MLP neurons of a small language model. Each row is named by its layer, matrix (gate and up: input weights) and neuron, and shows model dimensions 272-367. Each number is 500 + 50 x the weight over its row's rms, rounded and kept within 0 to 999. Numbers have three digits each. A neuron's up and down rows have the sign that makes its largest values positive.
Before each neuron's rows, "fires after" lists the tokens most often just before its 100 highest values on Wikipedia text that the model never trained on; "fires in" lists the words (lower case) most often at its 100 highest values on Wikipedia text that the model never trained on.

fires after: "| ", ".", "; ", "−", "(", ","
fires in: "7", "6"
L2.gate964:524419497516522481555511442532522529515516520496457562547428462535430502401552505507496524493491607568491503530424524588479558511404502554560478480491568432575470507493520442493443453546497481467508490496444521604455564512509517540530527450526454466470468491472552543416505471480485576448
L2.up964:553440483513560569522436464504474547460532601500505472498587505513451554476490401620511462484604468520417540465524527520463497507565509519574481494538461447536448532517539524494482517517446427526484560457511507479513441502438445537503496427532424411518491582489466512497493478473559495536

fires after: ". ", "\n\n", "\n"
fires in: "on"
L2.gate718:450462481499503527578545533426595470582481450487507443527637396460460536532510552533550556516500388466540508400497456421659512503580496515479592433489488477528466473477463560453523504424390487513547554503462515511520536481550495396545509506507511474538476444482448508465500478465411580554
L2.up718:380470478452543524529520494455491543491405542492568493466607428542551453563478505511600534528496416553510489373515460471558437467529485469456502416496498465598533469543437513428470490509369477579535470451371572569534510428495594455513482563483483463479468461521506507366478494496397515501

fires after: "the ", ". ", ", ", "The ", "| ", "\n\n"
fires in: "it", "college", "ncaa", "wwe", "school", "station"
L7.gate1129:476413472581536384503439585412469499438497432408496498484467496516456548468505516470548464490445552506463514565563496542422605476613525489365480498525539524424501395568517477565482603545422486534482461547435520517501487520529531533503399540560461485487544506548467538492485394501459491495
L7.up1129:441478462543430411402528495401423526495482530464518439501570472474471440493480526522511516477477491468380475519524506520488588424585456442473555475502501490442459600398581576485527573506589530534493428457376517492459506528443455504492507510424472487558528470547434470386448507484527541522

fires after: ", ", ". ", "Due "
fires in: "with", "to", "high", "of", "despite"
L9.gate391:496457558485508520491520479451584445421507450580428527528491472479459551516498507502557512579525427469551454501566518580487535483427505354488499578479591477475513547540464513465474451495584505511498500547576553585516504493513476517515501545484489564516589429469551525480499415436560502487
L9.up391:589456574405483494531443494531468544562474489510481489505539452498505506503647526506483454507535458501377457555593384457514548449432461510457552518466583500486439538430469516408608420499560499440557571520457459558441526422536552486506434461412465520454557475527486577424436534440492406573

fires after: ". ", "but ", "\"", ", "
fires in: "it", "she"
L7.gate891:437500549461514448541474549514573508434516508608434466433533435429484551399433551561389529427510515552536424544490594503531457552478525435535489463567521409468488442449451551503568409567598549544511492538538510479436484536510621594550413531535496479551579460409512501526397439533584431531
L7.up891:532370483565589536545442506494408506539457427489479418486473464558469536459462506448437559402503514513447447516521541518528478481429461534496456504463523509548514528563536483422526449607453520489534576560529456535544525467500492478461381591422513470476475440614445411529468485466543520400

fires after: "\n\n", "\n", ". "
fires in: "in"
L2.gate1115:530461527451457458547572493461547487583583415545502477486480481497518504517533524406380529520521582477429459491480492502538488536547406469538501405457532436505416469471551461508462536433560428592446483493551420443486491562485449537549502596514524516543471479418481432673455501476462486506
L2.up1115:447465434492504527511464581546459512582549537570463432465460489542463496451564576505490500481495490581425507498618444508506559462414373549520505483500484523465426471432525528390512492532538481552485449408514523463466472495507534438569457550387491496518475471474449512579490498499474513459

fires after: "."
fires in: "0", "2", "with", "3", "9", "8"
L9.gate507:505562528419522496389509402475485466510556596534474469661372416444506474501444508506398416454459509484601524493507589502450495488505508358426499473504463508559525545465471523504496587447493536542562424452449568515515446497416452484471340492508458430525464468480534506475506441457535538456
L9.up507:474468408458549524485478580500502527510471519512533580499467587479427496520474526537417400487463564469537493452477420517578505461553508441460524523535501475469448550430413480561544443489513551528491467441504570563458439463454465624454505539424546514438596428616437481515544540503437437452

fires after: "the ", "a ", "The ", "s ", "| "
fires in: "second", "new", "next", "first", "future"
L2.gate186:497534541415506449532520540473527501479500487451354452467544485489546430425499518447557430492417520558453511571509574519586486467454440475535517532452516458376458551506539591442398502565535537486558479502430463460544545503561469468434459510514544477571482536502493554518475489579575495479
L2.up186:465491548579546543465570570395604517523533484488578502421446420477434529554545448456484565459476560560521488579511439485453520556475483506476532546569497572561446454534444448429497488572588578507440457544418426485484489483520546510508462491512449499478457428604545567491528509502467452532

fires after: "| ", ", ", "—", "the ", "H"
fires in: "new", "n", "hnl"
L2.gate1055:492459517491418503494472433503467503461485498593470596543504522399453418445559569500501534407445475480467543554491486428498474573446490455506521475416477449580462593584528541458429438491518488516525515509501560492493485586511564393537469426512504429538475493652621470455471477479455458570
L2.up1055:437472538501451466533528470488537535428443446457498536552403483507496468540492539489422501493507473555549558568532432524411501558494487555442439414534475442539546491437530442524573585505499497572510516501459473472538454563494518555454460488586486514540552515523513597396484573439489517492

fires after: ". "
fires in: "it", "this"
L2.gate390:529506433531506405514473535582486565492559518452528524497559411485562523496491567491540518551490536527482510527498451593512542482459518554446566344462554553537390519528584498531532565504470451539539490497484454520490574479439458512409450448486421557540519546512457487490506498485584551474
L2.up390:489558508564537463480492457425463449418473436451502511456446464473408546572505551481415632506521425544602488496499449474429517522516489459448535595551449467510514635472515560391489575551555459505516561523461570519498411418453496505495457500511372491525582493532473431602537456487426510421

fires after: "| ", "on ", "On ", "–"
fires in: "5", "6", "4"
L5.gate226:442455472448584510593583548488575447529508472610546611417522448535374465479427420502435407494502545501499520534545539531403385520499644538513489424435447527530496545532459450497477492468470585522469507512480457494472431562563494578545584465493371471516530381547442487471489478631587455437
L5.up226:485509549484522497427566546554526524478488546495544568430502512592494522540528438562476508494504501464496522511507571507398528553512415489536510476437501491464534420558442520504471497531456381426510520491435512572489469505555570487556508501393421508521506541524487520474544462449579524496

fires after: ". ", ", ", "where "
fires in: "he", "she"
L7.gate700:417529496445542517524597533530449514461532441481552478500496579506512484534496543550512483466527577483547441577486577502508463427627587603501580505520488478552446493517520510519528565437533483430531482532360547575490560530496545535462499548540458439438433560539476419631377488487498482457
L7.up700:444468491501473512498475490521582453472538376473518507599571525480524543457469458457439411383468470559583485405401547509534451485482516539588512504545573414434577563496444540484473553472496563540510557554514480524520422448488534443514446544492560486475498565541399518425516515432519509432

fires after: ", "
fires in: "with"
L7.gate947:520461544497526498538453543523568457488515404585533540561568555594478475493492500454412558446545518521451568468523500467527529381476484496445531503456487619496567604545404548493459464469495419516468470510478507593400424463504518388533534501451508540558515559579469557484553536522545477448
L7.up947:500570510488447579517493495577489496545502483507468575457508441453479519481588435532540414483541466388507472447566453383526455516453475465488578467517523527458471499482526369505551532630442485469515593488515535474459519464542506506426534453485623524575560508455523444524553616447457458498

fires after: ". ", "\n", "\n\n"
fires in: "in"
L2.gate1059:479476474521378456459543503390520581439526449509566547557511458517496544420601578515476534525447497425479468628466485523524482514478479498550527569524543461574511568403529573456444543389442514570519502526514488417410445509476485449491507422442514489466470360484422578511458440574474539436
L2.up1059:410585527569422579450560548488459439495519444471536492579553387523556517373493482500484586531518516386482531468544441551487532531516463470547570501511594519517493580418506518387487464431426495582514495543503586473419534535445571515433501474493515523425496536471450473490435521583479517490

fires after: ". ", ", ", "and ", "\n\n", "\n", "; "
fires in: "after", "due", "by", "despite", "following"
L7.gate75:438493491469535453542498525410461536449575450401511466489443535426452563499525510482465547594493433515517531529503472516518490598504513448494390488568517451489478487451462496488488541388356443561557567559530487505436487432490509500526496548459481527512448511518478445447444565464539538455
L7.up75:455458580482510418449496493528451459491536438510454578559476535498430488415507572364459427514472522572403532572543423578434543487523467384501515379551556539529536535595478495478452423461479476606536465446453520571496514519500524510559528527455504488596383365477472469463468490482470466534

fires after: ".", "- ", "p"
fires in: "figulus", "7", "9", "2", "1", "0"
L9.gate548:520386511406456391452497535478434486546496525570542541612540514462426557535450398493522498541458519491477472466486480478564445515499466507460492474558429506479621448511473453470565519447487389457538576462471494476492479536577503566430518478496493551425437512494500562447466357493450458482
L9.up548:539486519425571503558652550476432464446430510589500598492426473472507541622518472564473477481490556540548476498566407426498448502481496510442536508467512459534465452391483429604487443516482469511433493550503517471566579542527465546458459466487593521454476491488527489575485456465522450516

fires after: "to ", "can ", "could ", "It "
fires in: "be", "is"
L2.gate968:535543455542579496483594523516510459513421519444497519529440466427655552539505597569426460506570540476550557591522528502506471482412501543495460555499625473552505540553577444627526604531505576500538525533475490530498387521480481584412532517413447536558410436459515525455552529472503490534
L2.up968:479539540601514534478512437394451524479470523432504557505528537516552525431516570551537476508529504495540568579482558509512466523491500530469476488515659505559453442553449542515497591558518481523492475589512534625444351577537440494521514473642489553500440484460474532425499408499450495590

fires after: "| ", ".", "+"
fires in: "5", "4", "3"
L5.gate1169:533514453489544537435446543495419532451457412478474595475471414549534498437497520520566432417490560447384470565399567498543536478481479452464532524522494530581530499469416485497519473425518434465507441457545529534408452541590566553547510488478508429392515496560483447512490465537467478438
L5.up1169:415546527520486508399584415492470417463534515485461526463530460534558465406563489464572472479455511560396424471498530475497519444549539399486487489511546436542586457414463588523550454450510453449566475414444537500506531520475568494548518472576543558357491494569497573483510508603559466477

fires after: "| ", ".", "; ", "(", "on "
fires in: "8", "4", "6"
L2.gate1144:485471501454552415565538545459557512503488497543515546511479445535475516450429456492478440499605538488471393464484435557511526405494507553556454490543540560545494518553474517540434517538500444520594548486529621546429443465531522489554538491544491446548459522495553549442520498557520460558
L2.up1144:581455444534545483520506487455528430548469526591577513491442499533470441493579446441543358548541525515454444571442528521449507512461549574517480475529497529543495520481379472573610461492501493519457456466533566490490433455571532503500501495548421483575486464622528528525551481561519438486

fires after: ". ", "\n\n"
fires in: "he"
L2.gate71:520488480346459543455466545528560553503519593496485534488445469491502429492434589551444520511505464464543396492482545471506507503544621453506520471658585477528553478569456511430514486498506467520560499492529581487483571529559440546579318433446499519475508455449539477433422492489453440513
L2.up71:450549564415509534531523522468523420527571458509494563513468503544584556538563529606482528462531512543480410513497519472453558464491487476590546474503549533505549497546474468475461525546446501461460477520551458456431484498567558492574603520581442472469506526484550488538487545472477544598

fires after: "| ", "; ", ".", "−", "–"
fires in: "7", "2"
L2.gate1146:471523503430536529522462567521501632517542429547534530489430402565419598520535441540528566411573506548477519477490465499498446458498544504473515507514447443535515468565460347530500567529556366631472508491429484531466534513525500528501461487510448498501435448480542585552536399577543520450
L2.up1146:500480447467463467476525427518541483383500507517508495524445453536389537500478480543504632464570537494502510533452523560445496506443516592422449515464449494545476502544526436558588489463437438482520478561502554485506527582538463536544505597513470561413452531529539590508470483539581494507

fires after: "| ", "(", "; ", "−", "+", ": "
fires in: "1"
L5.gate638:563505469470411486539441441546470570492485466438501533582500491551478505534444462473556543479542563471495531479603456490499480547560542513583545509517585430513387560429502552530468515567482576589427526483456515406572537549467483478553560557409444539504607468515547429476487556529513522487
L5.up638:487405442521470527489507438527464552526540492452529441505526427410490548597412548597530525516504593468437475545515454516485440524498528562527484465503609505512520524492460408451470429535520541560547525450471488441513415502478475507436630554515538515605499534594423472437502448398457442502

fires after: ".", "| ", "s"
fires in: "0", "2", "5", "4", "allsvenskan", "3"
L9.gate300:550499450491553499455515522561525439480459483523475541500484503516471473456425451504461593429558500559529492513478524611539514499521509566556463428519574535538397531441507551552536547490544507488551488459559595630534433536539535423483450529471450492531540496522516494545515596511478431434
L9.up300:500501419462530425460580423510531441522436447508545373471524448460464462451500529535538486515525531440435462545455506508584487521434492480400467430479515493468489596580502531552537567468554512564496545469428457524499465383571524532559473610466504382505435526583506479460472503517433497444

fires after: "."
fires in: "0", "2", "3", "4", "1"
L5.gate954:524478506482501460483456552509436575556522527479517515514462514513492461520486568505521441467475554572537440553536478561501436563459476474546529566496487505478518498568493535510468513514469550536508558579419503507489430538392425441520505522464487523631549472517478496469497387471537522523
L5.up954:485509484570569516463447434468445472457466435492486491509477461506423505513530429508521533513483536558502520592483487452509550450494491457417458543471500427469522496508543481510572532441579504490474462532475490446509582484604528513481532432406522503497443510502500541437571518571509549465

fires after: "the ", "his ", "The ", ", ", "s "
fires in: "first", "which", "last"
L2.gate112:537478478410562512483454551498500463501458483464451562533462464478469501527547519524444558552472392563586502471596585483473545557536478463474535467509462535456522527522554546427543452607514457490495536509419590458437464454518570421566538518458602534486459445562484459518453533536485550590
L2.up112:460479506424519549499432549497523471549417461533431513464446519559558513429550548477474522562506460493539463518576496372475564547497476478510530481502469446482473515554567512450570548491584482493476495501522464419447479452570585517546512515492484552481458498582503411551463551530592557583

fires after: ". ", "\n\n", "\n"
fires in: "in"
L2.gate255:444431468584522540497452547406542556497524440528460409410505487576501559574577524380485532379465520487567544354506577527439479531563540522450520384490522500440531511445468542437459508547433389505481555579522462490530532513511458553551584593509480473540505473462468439514497444439467408485
L2.up255:505529538488580545498490421466433410558476550502477446609466484495444498485532521479576587547471456477451534496441499524493614552548429573518467508452479466532520424534634469567549573540448545511512530488535526437541483470488549499519441484540560497553465488480467473509478495458490515438

fires after: ", ", "and ", "well ", "led ", "directed ", "but "
fires in: "by", "as", "especially", "also", "particularly", "only"
L9.gate1079:530560566519400565463446415537443454517654538429413550463526552468529514480441471506512455512518484623569474572582538450485459511461557507484548561512515563532378528537490463525505462520509514452459472503431426499479567448513440503481492539491444467458509501492461429506383496521519461493
L9.up1079:477431506432475471462493592573475510468527567640457457477544503550560489470490491562450525455506526518564502521463411482572536526606473437610477453544579438483509539513499528467578501455554424496444484478631582518527430525533482465574536498517527535468567492494599465454513478523582528443

fires after: "due ", "According ", "Due ", "part ", "As ", "member "
fires in: "to", "of", "by", "from"
L5.gate583:509512594479534509576455555563485488455508518546492493459548465483573503438387509528521546551578555534576447561546504454508608444573496520517397501485583561505496500470509538525480557484496494538507439559505456556379489472499508536644444447568507484502473442438511425558440518429582525522
L5.up583:519519555417419538511524521548475426436498482530465528509566502458516473521401487518532579443552497571547526522559520593452565429458533500566452475464540529531455513514488521573517580448608503463471458585517516591420538561551535535661408457465544512578436435363547371479435500429509485472

fires after: ", ", "because ", "Due ", "due ", "and "
fires in: "and", "of", "to", "popular", "or", "other"
L5.gate361:502493453501490384461382521488577438455597491682447483531510452513472517515463510420425425530508585468556529555512554550488560461511526497561394460503479529577478547448531547439549507538472411471471525512530467460515441519436505493514535503432536531448543499528531472506443439577528442533
L5.up361:515432475427511462414452578529534508432454571583568539557502478524512543525405471459436484450483493433559549480422587432522609396398445468486468430511495550611447444446452596528566522446519516543474537527569477480511450505405606503614476544482487550402483589458517541538494497537550517504

fires after: "to ", "can ", "will ", "would ", "could "
fires in: "be", "being"
L2.gate912:464451504505527471561523552561529531487381478524573488451532543538447507503519554563459509521526551456479473504549464536492571568514477486509546433401577450479624526442484526547488526443456591421517556590496560545515510522516362499460456448495550489545381467448419439525507368479569538423
L2.up912:537532497526558531539548475521475459556509514488514429483483564424421415502502528433552532543428467457540466490488520395572435462495505525464465502446466475503444478492522477479477450534594363485517544528581518496563515507477525580428500512545447509486489459484503584518521529544526468493

fires after: ". ", ", ", "\n\n"
fires in: "it"
L2.gate340:488458489407498498470464508529449434537437521497444439485417447406495518491442570480501479544467566407508545489476521609542401454496538505528370522570529520503507508554574516473495539569438480510535471489444514522491509503525470552543450612499497514533521596477449564578516569530573564447
L2.up340:590538475492523502510443524443452479470402514530498550522492555520507463444527473444497557500526522507520403494482502489423522494598486436473545461492548474447555616632600519463544319436532499512443595537425421554561566497514498526562457573512569496550500500542533409447405483503494533466

fires after: ", ", "of "
fires in: "which", "where", "who"
L7.gate876:500515569485578439528464494451609571541518467506541565609456559534501510501513522566488508486563507535505376464526459501530477501501469455444420555513584502532487553532501567490414509452463501451455558566412487523534457539446461465481525498523545559494482458397566422532466487459469412431
L7.up876:473513591515520523462430497486442519542527546462514544532504518570485452483493609596470491477506523460478549401458531505535547502505385529576536545480473518528507432587523460510489480438533522429447556495365506412472472518487489475395532466525489475503449499484529384510500486545579581441

fires after: ". ", ", ", "; "
fires in: "she", "he"
L2.gate564:594565585444390523533514480505442476483471461457546431475475485521435593474478556497450576467485589471530485548410505517441515459480492522483531492598523418516455537514454517524507441585493590471545555506513503576485423435520473501471514567581492524471491543504397511432486515497472542414
L2.up564:427558533568546494534443452543444580576538485509460501511425545545409582605496531501474405553467617537544484506421497499396450518483521425525413466455425488417522472472525458399509502421520493573518526585430500430422461476392465501434559504530549550533558509448391527461483487538483487517

fires after: "| ", "+", ", ", "as "
fires in: "1", "trentino"
L7.gate2:440598555460588497517494633549442532499579496476527462575485567480458545526544487474479489467496456536543563493562525497511494516486557460447486486456531511510498546519482481491466495538558548481495503452569605523409512467519494557493532441465575536521648504403475402463467505420565500452
L7.up2:456517523457566474476542516508464544477564544545546437518505446619535482593535503488513471512511434611520598398601494500450535485481491450492446437500478522461533537478490408539415493577539546531543514487570540482545402483426542546503570526454544613494551415580445545490436464563423521387

fires after: "| ", "hab"
fires in: "1", "one", "each"
L7.gate1:602485498389455543564509545682619439422449521440563581489502493522524495433500541540482449376518523543549514464431490524563407381505491469448538436462501549525500560504469454468536487571459545488449490556557524516533518509507442584563568532479472565553460467573515423464556559504572381536
L7.up1:565493615563569613463532524590565442511571464458526480463458495479530459486530399527472399426413445582515459506524505510574502458433518487515554468512476528472486551530510442467532548438505604456460500468553524561538493578519530529548454569526461549522561485537436492496481482494450476514

fires after: ". ", ", ", "and ", "\n\n", "\n", "that "
fires in: "as", "in", "by", "since"
L7.gate1155:508462514479498461488482459570492499415546536485435442469479418530540494528468589536493591482491385434478447565435447567515546492526454549640538418576564422599467520581480523563521473438391497474476495490504480514452396537538451455467375498498409529601555462413442434478591423462494437492
L7.up1155:402444541526511555526376554585404441476561497478665417584448431453429594545585627499439475491533503484507416549466356620490495499532490478538460484562552443473476454521491501439516521520517544519401524528569551542442455570501560510584636503427495468472571479462482438573469556568495445470

fires after: ". ", "\n\n"
fires in: "in"
L2.gate1137:491413488407500524595516573477480496545653588530508560493506426491436544405377563561460476419452510405584400519592582490432453362460461392558534635538489463507535495513424489530488537391465507584463486525527451517523493549417472478462493488511521519480476505418515474440478464510543580518
L2.up1137:530533451544567531565483514538479458415595380506437560530461464510472523497520543463573537504505578551518483513474477571472513541454538460445532511481498506609478528468501566508501469521521448413508483499533487555514568389534601459579490493516580458439553479586473433441523461455456543568

fires after: ". ", "and ", "announced ", "known "
fires in: "it", "its", "as", "made", "which", "his"
L5.gate984:519457502427523468499452504507533626499511524516497443421479486450472465440558579557610500485566476516557547513543533496464563480567535441475458489551479609545477487445541472526601473458547551539543492531484480499449408485470469461422471480549537508546468424563445431618524467600487431466
L5.up984:479462468538521510447520609475530524603544532416493524536531516485501428528598534460426607519448432461480545525562476447482488501463585432567440468489471535470430490460555476477510530392447493559548552469516469457523522469539447488447436472468514487435505438475456453518550540426498569479

fires after: "."
fires in: "0", "7", "3", "6", "5", "9"
L9.gate147:456401411514459556366588522438446490493397493506539529377619490502473513489505589431395527430535419440455530576493527478454492404464505405365497548516468537496482461434530553460548466581502477529495613378501462411505518493477448520564544482533537498509547492436482429527507550448527512528
L9.up147:463437520463616479454555486456547501464509488584565495506553536466578461480487418466571462516504521487516423498477465553537435526480421480508517513437505333502490497433448458591465401490460537503478598519437543478493474477482437466453539498492618502458441398479533561476482467484531476531

fires after: "has ", "to ", "can ", "could ", "have "
fires in: "been", "be"
L2.gate143:413471440479579529486502533531501514493459420490508465508409480421525413450527570464550555554456541507629550461537525554526516527434460494520528482505473524481456631579462546458563530567507486441399500565504564590541490531469507498477469505511592446564533431465458484487462526492428556637
L2.up143:516433480496559536468443547563522544554457523526463448547470456390519446521443494513430526541547516530594467471492517546528483475428467549516495413510587527500570559645573605469462579575590534519451526498495498467530504505480486544544482493572492521529483428509493550485446547495515523557

fires after: "| "
fires in: "1", "went", "going", "head"
L5.gate676:448486498528533471536508574512463616467588527460437469489428522524437435476476465527470376495599414529485442562487490495394521467509577559524434565535557478554524540553466537415497475560560457521534579519612582470511422404476591531486502490459462521447440449532455472500510502484515387517
L5.up676:464455464579469501505541550537506539493564497491433515611506485534467467466429531533439459510536469472455466597504520534402545427483576618511439513525489537497441521522586508399551485521409467493535576489549584487477487492493553577494522513482473520469471493525514427486455549451567471460

fires after: ". ", "\n\n", ", ", "\n", "As "
fires in: "on", "after", "of", "to"
L7.gate966:517435542453540460537504541574452476478549452543447487479581555437412543518449578535567466554510463477497454510542466428433471436626408490567525375461465446444437515564492504524590432445488596536543548566420457488513415497516568487539459462488531493539504538519445532426499465624537523517
L7.up966:561373547482495426588422587555521526596464542476459501526578438475499491557456605521496501523496541471535493550535456442462543410618464465500619574612502436403502562478514532513464514448411448556579466537457543486545617495417527473542554577477525494556551596442479532429416514439421426407

fires after: ", ", ". ", "\n\n", "footballer "
fires in: "there", "who", "what", "which"
L2.gate37:521470530510582510460433502445490424528495483461587502527464538439449481479462466598445492530515458442443537451482487557555546390487520427571441553518425574498495449511452430453455489546549533420538474501449525473505585444562503509642521448526528565495469455527516556507540539429435459542
L2.up37:520528486457617578446430529485529438513592519499545563528585563515446476497524464543470617501475464508440439428518525572499553528480495407600436493409424465493519502519522503446492513468481479379490471473530515485461513495521472533588522405516527568411515459542446516481527397541511463551

fires after: ". ", ", "
fires in: "she", "he"
L5.gate267:548525483462523467561521377469457503545516467447419460456418416425514502500530576487464494511608527578562485445516489553444454477547426548511515506475472394468439466504490511517522627423409532519515544496467633486440496430568611555506530641484538525538469497451467628481443442518510390489
L5.up267:491491505374516528499572483506455453560452450503441543489457523540466490586512490491475502536600592526508516544425502562434463481562500474561444520524452457481393533442640553456595510502488481433593506490523505455444534586408602548445516550479434510503493479499534560493556527512493438548

fires after: ". ", "\n\n", "\n"
fires in: "in"
L2.gate195:585431495506428535448486505418536536492557549390527464529526423462492482565514629525520481495520521474520470615507491552565447470426541532523474385533373537532493516545493536560463452458444489576578460541510580487450495407405504433527537509428450462502467509441518501567470513487415437521
L2.up195:458452515515541552463551428502483509544568512489455417489507503531512477471496537402500520470408506460508458514454564509528571536529415567488564462537529606425532513526519531469395623493494475505455539541524464559480575425477489446545496458452513607519510455520513525564482521407511507556

fires after: ", ", ". ", "ection ", "train ", "together "
fires in: "with", "from"
L2.gate697:435445543509544606420463355505526533439401453550608492482530555488518547613480594540412515481530491512464493506513523557468605414452474387455480547449435496454544435512555575425504584434443513506477498500508521598451428492412503543563422550520492594426482500444544475522519518465510540411
L2.up697:504444561513582607479452452536553470510447477527487504547534584426468550590530472519415530478561504542535474477419550550429640484431430485507511524470437524407446433567464548492549499446506536521590488468511451563534485559508507505541561606535479570403497478383536406549500481480551450513

fires after: "| ", "ag ", "National "
fires in: "team", "league", "goals", "mf", "player", "scored"
L2.gate1147:561551528481541462461459521418524524431505532517501501502467477552494478459495608502403608494486495574544475420437478490409481540550463558499516458494543546567447477468530514379533486571453560470527487625495431484499493462490540476560559470576536479549560476465565477508469483405458534447
L2.up1147:496451475447536458475468490499580394505491539480498496401538560520501463500592540463417416521454568552477388413471515561531517473614492495486541455443545550623554482568496542476375564508508512516520565512508468552501516581434433443398497518506539504537548567465501485505450459473514517491

fires after: "is ", ". ", "\n\n", ", ", "that ", "\n"
fires in: "a"
L5.gate916:537455493507456520526511508495508516461416466459568503560505455476545451562502503442515597550454517451513506595515509506458505471531513555530495450472578446446487432518452406581541524437488570415494459527509518450551526470473548456566393497469423445530516435520548471490464548418523480570
L5.up916:545497476421551349508587478543606584479467462548529529487601602534493469543498494488473549456533512405528542450456545533470414463529560502523438388574505466521497487535456446521514598531440409473523542513613454605425426486465542418534473569506450464455465511480530511463465454410529476503